Weights of a small transformer language model.
Size: width 512, 8 heads of 64, MLP 1536 SwiGLU, vocabulary 32768, 60.8M parameters.
Architecture: RMSNorm before each block, rotary positions, no biases in attention or MLP, untied embeddings, capped logits.
MLP neurons of a small language model. Each row is named by its layer, matrix (gate and up: input weights; down: output weights) and neuron, and shows model dimensions 32-127. Each number is 500 + 50 x the weight over its row's rms, rounded and kept within 0 to 999. Numbers have three digits each. A neuron's up and down rows have the sign that makes its largest values positive.
A block is one neuron, or neurons of one layer that tend to fire together. After each block is what it responds to, as a language model described it from the Wikipedia text at the highest values.

L5.gate142:567521514492480420484469463479475506514566473463508556542493407541454467574460527629576565480540450570499502542490565508475431353476427450493418563516534477536565563441546373447502506477546568528478478565478518383551451489562496489602546485468528624544488449511441472582458546515552462571
L5.up142:583501568551529490470594479454536505528530572462495495441477454538584487574588499482539475493524503467618538475604361406412440482518593492474517520416435541558490396508654471550594469543425524451454565477532471501529511478495479470483429522552466425481462518534480497503543524614452561572
L5.down142:531506564506551662544487447429545537471504480513404479551437544532464453490560490530538426546463496473577623427563505514468590493518479488392459508484471571513634471543476463516483441563499616474557524524469479565439514462525506596470428506547494383429500512500507498503476490562523470436
L5.gate479:517548523511512447556459535503501552506525483469433456471444607489468552489447397433595456516500461565552551527437492498573505432540443528488570593447539540474506486504517535491487470481591482539384516439464621413533485461589492508610516431546445453595537575461441510561541593619503463445
L5.up479:611471494458474447528439446489477437511481476488498470549432479374584563457480523524580513523461496542469510480478520441340586501542478473499504508552551410442539513523633437459553481412523468523396471503407464584465431481442514516490510471533527406487490538500567451466595493514619465468
L5.down479:570503488460471564475353432518521496423556499528447543453567547558578510491496468487524450492518509553547478532490392459462503454504464564546536466529559466395350495481629520498509460433583512491511492543378546548485439565547506485487558460476508452621514479455501464472504484497528351519
L5.gate504:376496525433439524568433506518441383424490498451478538556450490506495527479458429531460585498550499530555469498503532431550537479467464417533538565552463599455456610395513425512515444535497441519438487456531539430425495493556636463446472504539457470600434540451434516496576572558439481477
L5.up504:434529560396510489530574454497544429485491520473465410479494490521484482614454552490454552461440410521444564525575459461554575434481651553446558500428545507532492482438575486453492503490494509510446497505476388457479507550470533504555557477497534499550502504474482441470499577521489501503
L5.down504:487546522532444538519551618547562423583397457497511436551511485515414513436459535502580585418517475479522485488567496575554486500492516555497495471474526474436518506428531580498544453482516582497476494498557547564461548543454461537438543523434483446510475520496505387475446522513421532528
L5.gate572:529581443494519468520411574534477502531581525581479480486528534467494590607438501555521492487506305509549468437517460506510493529388541508433565437525467561429536531495517480567542518410570468501504509455487481523449533588546532503431502460513413542524493461484488480592444486500582430471
L5.up572:505608471447447455513507516474438439492522495555440489528539484461563484462570598508519502424447435531533443455474529396507490572543531578437486411515497542506505509506561548540404473537495621503476533468521453480493495472577470552442506481457515547535541467536462542511492548504511503454
L5.down572:451526574451500504487495511450477487414429433563504506503541552528480491511477496411535513476452503464455505526491511490491490374551543554529424470537442590550544575433482501534433536429536577477590527546518590425432517472513458525652454491410566456542524576550404550476579487571516430512
Opening pieces of longer words, mostly the prefix "out" as in outnumber, outperform, outdo, plus re-, over-, dis-, mid-, and "out of".

L4.gate1077:577483504501457458514533476441499438490470461424487591485533471506544533509561533438521480421434524650485510541460533531601517508428531508437528540437450487534518533489445411547531458514473438488524507558595463533586498479548561355485465387562486562488566492426477507564444549501508475501
L4.up1077:545508605620572560487468576477557474515569517581497628443494557459493558447493462579451582527535514552507469570453496517433487529512526546415539470465474437428492487496432527532477422563495461451615400492498495503433522554503488459468485468480479476441472494447538555497485396436564399518
L4.down1077:465526460481538573441438505501450421464556498593487443429531478461543609401482580519448615539433575528458496613527497547449477560471528532446463455441506476465580446560455509548502446479520496455495419601390475526424544587510445541392547476447400472556431486505408573503507522543583496493
L4.gate1105:514494495552520425464411574556574436440379433481506447436459523515530492526504523560412530556402487471463532451462444546552515544501491548482467482449472403455494543418486521448434531482521448511406403464478558482503438612631553407462509506477456535581541507491499486543618466509498486377
L4.up1105:594431478379542449547535642531519488469405407519532417571517513528522411510547408609460475462473493491477436422494511512548428564446456518553507531520496388528456497447539498448524504506526553454366390470463493478512530466558562419571614471416533479588525510502493536444478466660518538535
L4.down1105:449525419447550452516562470493519530483463417554570390503542545556531428555512515497582490532471628529532606503587603520570541428441435475529484505428442497404508554494520584434545517537570399429411484413516441476546518555503507406486518548429487478543446468447488568474555413550518498524
L4.gate1244:480497535501515632508477506516469537427534511511484535443475425461535531473504391484449434493445505625454520541530620505511552436496553484558452492480486508617590407499555399469496506549448487461450452442499441508500485539514603443475357468422511424532549491437515523542527541497523472517
L4.up1244:536459522575597493513476564565460478462596498522471553552473505472560499492492466434490454576468588520420492552490466491506441515522485501526502536408394470517552484465505505444490520476432495466572537589581534436526439532455500444560558478635442440458489386468457506545499473487567439546
L4.down1244:510598453473529515518499478561502548461543484489426589487467502393440455487576517538443498484392530553402417458441474523500447600437446437534441518392500367416550385387505511475513494457473468449437581522466519454597464478481493581497506445554505385425454399441536487522478451571497488512
L4.gate1419:458421545538514511495594502515504564488511595519512498460532535445462421500406478505529496494600592546463539539472593472547499413470521508518491591498475447585498389519593560472508414483543461514477419502538556555550562501470478469501502494489477520458459478492527519393377565500519412550
L4.up1419:400430579428454595436500581453458495550467447502529464471557478471454479435388535474524448535497556511486506482494585459441571599448511551465487466533518444514567439479500416531581399489532527508491467516464535510445450516563506481495546441522439505521492442508390439492618520439551550565
L4.down1419:459449539477515545456509456496531571426563454482556508528522558562457465525422465525531541467522655479418497469425540478518531711444521542530482500521481484552578558466493504437497512506571483463480454417474470511531448497602558517509466551507429502458520473498450531418489528486461525529
The word of right after University in institution names (University of Leeds, University of Tokyo), more weakly of, da or Northern inside other multiword names.

L3.gate1468:510520499513499513544442525583505512538500397477422511414604415520454473497575431530416482442432443559500461498538467495461453450452528448548457498492496419440557452503587506600395544486498499543531531531434523538577474610527469558413521461471600462396515497491428520437506531563492412585
L3.up1468:488482482555523600432490515576473498479522436480341468513482538526459635530495545550510499486495534488514567413494497512505570505544582456485476542585533488367518511572459577523449532581526570523554528530437544578552572376513495548511548483560493484476441528518429445441532537494443485495
L3.down1468:582459551479564494565473579424417497509609503449455463567542375463502468450555468493475509529447512511565504591598488510522521567542494526469512580463492531521485493436478403442502459499529481531612471496500575519577467502475500522490498494496453483518509582458502378393577566579416549514
Fires on tokens inside multi-word proper names of institutions, awards and competitions, such as of in University of, Award, Series, League, plus 2007–08 dashes.

L5.gate309:497457519489516459461562530575524452471546498497530505562586510511601562418554519495462538562423456447529518507492521482507439594445512469441532493652463524520490486523458519490432482472568483457511459419512590460516456432522549468514610527585446487451474577514412558545510454568520540495
L5.up309:488502541464481512555392546557552409462422521523492580495463439539407571447465483368553471540561447530495451497476505441555457333547503467555491451567471475479482554506534536538427473595470427434586480442531505522443489456534519515537470620500501479470533565539520510446485443510536556395
L5.down309:490490489563554419452464477428513508478453523433475463515483529398407487577402541530464421448485464511511603495526464525471587698587470504427503475386509571540551506468579494528590530504419460473554501486496458547545429568494517530499489482563503510540517482494584426396424472513425541510
L5.gate751:428477426539395438470461513476446469449430577499417544546476499460533411454420447559589509525623401502513488525503559465441438521424508484493549457552479474472519456616579436499443490502613491484437442586533465456429501465512549528429513492451509552411521505558478499511582400508542500474
L5.up751:510468559451556468477427481486504445422512607411505528453490562627542512506505440554502480579538455540406463415521496478495566466476489540514542515431441548490524481642520454377578474463523455430547471455479512501517542452521429515378519565545533485546477535559452547589510389448486500493
L5.down751:428513561484428518478446461476502350449428461547404547447466515524507456492555526475497577522470501439582554481453590519545516311475493531508531543497490490553472430537544476419480517533549535515431429507529478481487528468553558498394511514400529566513496499608451519482525507586429564528
L5.gate1483:514473512553503417524437564537494544499394495495560507502524486527626511551461514508449463466507406466567514532582594539501410438412533488410517412501501498465471466516600505438528515449613421453521455452435524535443531473436507580382546528576525502430541520442458503486470443496440543484
L5.up1483:433488497521490485484425482389440462506534466431472497573475503513472610510504413577481496518453437510613496548571547470470518548498496546408516504548471568567510475440562531393436466623484530522511411548490445514432470522530474525387525545493483467447538524505461459488433551490530529478
L5.down1483:486523551505525504483606507572511498463391415563551536553438575610475500447634414570559475498508424568470378586483526517410539429379524544471513473473524503544505507489416480446492535575498532473553502529497477604463551493521488494435583528438489409446519521467568567520510568549487575500
L5.gate1513:447577455476517498570497488413519396414526524449523579454526397535484542465542464516432533557484429569560502523535510480630522434372481538464512458587444405533532516496562565457436462545497536480478461386460455471495471489445568476440469573451363498540538547500483464540502479532457506413
L5.up1513:602568546522531475548459513409531444400515551414534518494469466480549568536428406503525478488535480552578478516558466495515591482426513549467445464419432477444570546466498579500497470518591594517514424465426568482465445423411508482498491634522484556453419414553585444531433416588499555460
L5.down1513:515580493455524540570501584509503509520582488505470522515495480545506474464497432502528449524471474454432432545535582504563539608452408475459477506508420512485506563486491441534440458540461514479518446437427596440520459465345524479472524493503514450442423554539482502458609485572547509440
Fires on the middle piece of a multi-token word, mostly a verb stem after to/and that still needs a suffix, like toler(ating), intimid(ate), safegu(ard).

L3.gate1347:469513454514561462489478551461466543502568433486471544395496547482424483545523534463472547501452480545563517526468419521502509436520443486462544480486493495426557506500451468573475473495498472504394383435451447575533467459559532497525539407454534471498579519475402503506467499559429428369
L3.up1347:495566489439545425498416500482460552492555513449601519462429541541431501527443468538458449503453551558369439549455426530495498479467532587511469557544477529434457523478509455465513548461430554501411502470474567524485493455438439451547451449506481512500468517406474570611431464473472500376
L3.down1347:483518528461517504449417435403589512486452567519484561453526476472480485476537522581505542479546607557409502454486463505570444500479507474527536384484540511426486568481481478518414544479459476502475410486480459544538463445492554478420535476545530453481427550376422568561482500488469475443
Word-internal pieces in the middle of long, split words, before the ending arrives, such as os in repositories, lig in obligations, gl in conglomerate.

L4.gate899:502542486444485522515420464532577472347592522515537406489548510551537523506454554445482554511470534453479415462584463476427502498520471438470487560491331580460481398578421436457484503462530496501481541516496483519494522516568536389488507510503511529554564452492439488510556527540546625441
L4.up899:487503525468488392421470495463503556476509540534407486504538390483531501521433532595482504551484575477471510460496516494508485440543530466471496531449536501499542453549507443531447451440508439567428500472508472487457410514383411404482600462483510560483609569420523549526349380486519491394
L4.down899:469557483472453517501430544522512540437509491474530512585537426510511481507560545517490499463550500514467427409494581495454413471439506463532472423477436605519551386544492424489479432524557524476410565485507574518490461471594519528490445460537423570437504531413558553527398464511593537442
L4.gate959:467512514484536479492544447437512420439411458504462593482378491514515580552534539432477447434497549493569504539540368439485491480462463506489481515520450434433519479589536543497454465480490488475490447502526564551463467493530521479495511519492544462523470601545442634540413519602509433500
L4.up959:485449513453516567466436415567489494461460477518395390531561503432491524462565624497585435373513485537480472489512545518429556609494493452432565566508421477489473409615493473521527482483452533489527459529453547507422408474455593552486510502562424500523488496467467531495405498559578529452
L4.down959:442445525521548430469553541448564494462424490514549577507560453517518497398515608415569429461487505498490496626469485486473508588507473522513516453491521502522511419598495543563454472492478550524513465364467486492356463522577457561447473512545574516536490569547462543442483486572498481554
L4.gate1208:476529505508510503506513550499428464494493499567513442450531452517489486574550457457550459485481530433577553419422522507419507473481480565526535462537505496417498457503398485456432528409530589530503472574375484486515479491550466451469451495559482528440567418523473552465509519433563524490
L4.up1208:408561484449532446491481546501555512522461491471459570535510486424579482534594495464451457505436463439484540464495534473510487509497455484518508566545485570450413548571488407451540584414552479525502545436489563514513458494467509493444532401520495477483594482445560568563508410503567497508
L4.down1208:493451514495501461587520624524528501529537502498563469432464493606574556527484510498522470483462498527533517378504503499503480286403466486581492495463464473546555510534497450460393678499522499500560470487466507469512520467567481543458540532561479551506642516500419531551564434611560477548
L4.gate1286:498467512478500458452426602496471538398566595482523535474532478513509491489510468440533422486550486472483517555522479444536429418567527569521546394622483541536472434540466456487588459445479534482553420493458410525475438583514500468443490454501452509474497492455430512555457520443521478359
L4.up1286:459550501542607460467492581476459409472465521460600514463484416520420521498444600589416503533503499511379486531566442553493491372508513509519498526501589424594423478579518436595543537474587485556487511490551531455541489551463532470500546523606478511465602478580491465618455541520444502465
L4.down1286:469483431457559413490514502453525440516501544497584560559538437534429526489515591564434457546474544499548512429533498547507477405496466504484503474503586526427483442583460548517474500521541528506499477519579561426516497449493415495558554537562507490459555462501445504438517551527543481508
Middle pieces of long words split into several tokens, following a prefix piece and preceding a suffix, e.g. rel-aps-ed, scr-ut-iny, rep-oss-essed.

L3.gate174:527408525562552498507468482478424358472498416490532512440506607396468424472432486470474517456544557545483544488467426592611589519549523499491601560544468444501581449563516441442505483398477484502469504568466510504410499527455514548494609440515545470521481538603485420419519573544453537477
L3.up174:509408562443498447458393469553549611543533500548495475485558508380450578542617461479466445580534561481473493539422514557493608509380608534495564555500550522462494595441469588408466506503372540438512501503520515432543536533588507483519540473514506504551523505441476407487498559513549547473
L3.down174:503534566643550533565559552487522447477472544471520445485470472495458478466446484482490511538532479548498457539540536472558538549525410483433502444648546450560565456431572528435483455511554449508513508596534508369486515542468478600470489490505597463448593594565497427470512466530479469492
Words that open or set up an amount, size or degree, such as enough, up (to), from, too, more than, number of; also decimal digits and hyphens in large-scale.

L4.gate266:495524526429454488559577525488459492489521627476529563539427555441539590464487492509471513455562475505471494522480471483519498444449573505469573464624547484500485485509440500475484477503516540387519482527494591398570527459432602477456495548514468562528515506514519510600381519429464413432
L4.up266:474517518470461537481508561559474539563553457487564563450413522521591504408527450417562501547498490484567486455505555512484530430458515481469437426558536427489447534517418486429500485497527573415470452465356498517586506502457520559560573474450501369407540497478451528523451542443561409415
L4.down266:502351509569530490498485560510438442611524425505487511516439463476407535577508580510474532557485452531518561482500444485506526584520515527498540554559493505557423448499533517517447511509438485494486463583495446557439529548533564460485497493432502406431513483471506506470536394534492508471
L4.gate333:421474528522433470476408536471464472465478469525522502480518597468380525560443558485470556539416343507503408485552557515459445478492457449527499523512511520532436580562659535473488495413541549528467534516449444567480493498463567397566486543465466483561568394480481567467483549423474459558
L4.up333:512543548528482433465484496491514592600493542451555495507489493523452581534524518498539493403444411493479531525521552475518505534460524419448472606530473520451574612535486386440450519523502525583472435454452483521564524464439471498509528468602572529450508443433526437523520534448519528545
L4.down333:497522613458554510466540457496533516576530438509516419464599532508469570492601431541595590475464498521492420507563496465506588562559563567546473592493412544415449538469499601497467591547469492458520508513509447529534450478562551455546525461494495545599615525474439488472473494588508532514
L4.gate420:513505526579444514543615510492505476518488510536464482441391421522578517473540577450459427477416439494545511462498504442521487502451480575574492537578468495454461485514524484485538521567455548559508461512490533531457561504560473452562514523521525502505415514502459386591535498545528519476
L4.up420:480443424536492460489486478463481507574546529466571468592486482529474597476517464595540480511586456455464495512612458606515494449612541523474462517523499344441503604487433455527522577557503500480526545533505496500507455585549588511519449522439522554530480504480603607553530457473429540478
L4.down420:520502533455518481453514495479536393520540553588562461535496575503519568504474478614469459502467494542497521496496451516459541544527529486491510537540450361348554561450508443443570496607452547537536577519509488525501583488510528472463528488498488517472508444464511440484526428493545399550
L4.gate1323:530517457492548491488567499530524442507564534454443493453471510526403481595452532506548439581596484547511391487506576540531510379481420458431522515510483515468444548427498482495484471488527489442416532532525447540519553535471507468456515562466525467516492508458548428526530537514528491537
L4.up1323:460503530555570502480420450447512459564483563509428551447445437542498559545586481516508570553420522452506406607495527484524533426423533467471447455433489540461442488476461451439405419544463530500505646473412597576445536473527500462462512502499428548458439633414524527435520505514485471492
L4.down1323:503465458513522518516456476406509487520533584519521532512533515440577525539569500484474544388426589519541572487548459487562492510399490492608422438580421447525456599458509410488482492469513510589547521505428397545496463546502441435511591505452450497585433614458547387408506508500491513473
Mostly the word up, both in quantity phrases like up to 270 rpm and as a word-start in uplift, upload, upkeep; also over, down, slashes and scattered word beginnings.

L5.gate511:503516574477511489548566498511447392463528433541542504538479461438488467423410560584596497490355446556441403471402461378536492486433460368589518426463504488452467475554502477460474517457462545486423483556544518502588454509538490461434492603533478474545530557567506475427542594555516490526
L5.up511:496400440442473521589594567520481486471575504510523552517428519470522590523490486512502573523411586494446511482558363538539517464497499462598455418450566542462472453593489460470552435482528489456456530451515519497564517478510464447435574567474553473490485455534473435528580483603550460564
L5.down511:499478561407455490436459541517399569450553487496458564485443443503512527529478527447466466569527482565435487528485516612401499623497556373595529465480485522510462496497588484457462495566554567494460453581523516460486533442518488456531540519383441502456447512426515498582474546458513431517
L5.gate1209:499434499476493526508442506511592449389499541551535508522472539518526527585618549570563501526536496451529486446545592532546520512472526463483448469515478513509519485435508593424544480441488545482492435423477519461540449544486539478503519463440530479433525495503503538479535559607526517583
L5.up1209:479502473497610474419533520611426537446395600458447578492556515551512498457502512470524466558487500531441508386520480430495567444490513386529515505483446448564482572579493475463474439526617516369430445521469448566548460457502553447487555510480509575602428530546399446517480463529536406550
L5.down1209:524458477528534438469538566560511543425510443510467556484478498573463514420426524424452519533443571479486486443577530521453508508492496431453498551576457575491467445502578491548533534406604554544492495466540464577440565431504520554648415503501445523483428501480421451578397533463495507514
L5.gate1327:431570520456524487542583520463507526506531544503437530500523475495563522551536544555420559453536526503501564540453496479461550404524521485500492575469504401459516528483496516562474422478543466478426551446541564575586480470536519456482510466547450468545538548439419425524525453548461479492
L5.up1327:546528558450530438539434441461463539485477502510473573469464551529529483422544537449488541504555560534460479477429451500499535490470482581527475463458423404440530447487434521477537496479493548487478523478522584522472428544388558487483478532511591471458520475452572521487444444511544444517
L5.down1327:548500484504518417499526531560470444523490471387451568448510593460483506564475551447530487528580551441406524455486488544381466676416528505566459463568492472486489531543617518601473490511504492503467448479495499563535502515512525550530528430579483453464571445449532517480504463553505377497
L5.gate1507:565481593465534551451620499561434521421490474467519542581508470495447480562474516550579542543451584568484491462458453499435497555519502534555464508512444432454432403441556510498436558547488499402478506518509513550558500501410547459545612514427547550511490475532524494535497508508427424545
L5.up1507:542430466487524459416498511413614480473526486374500594484426454543487481399459475551519459485469470533464482535462500555492561452575510512511522533450479384492509363524475565522490468418473530467393437494513461472613475572504474582428471471486486528506510542582488473543516432575465619550
L5.down1507:529517496513395456524538559499442480407513507423472484519528538509436535477519591514443535438449547482519494525519445528444503365468552516501522443543586494425492522498537453562557518605556555584570462587541433483537461583540476516615468605489569552535445470553495463536550488518505503580
Separators and prepositions just before an expected institution, team or place name, e.g. "University of", "College:", "|" before an opponent in sports tables.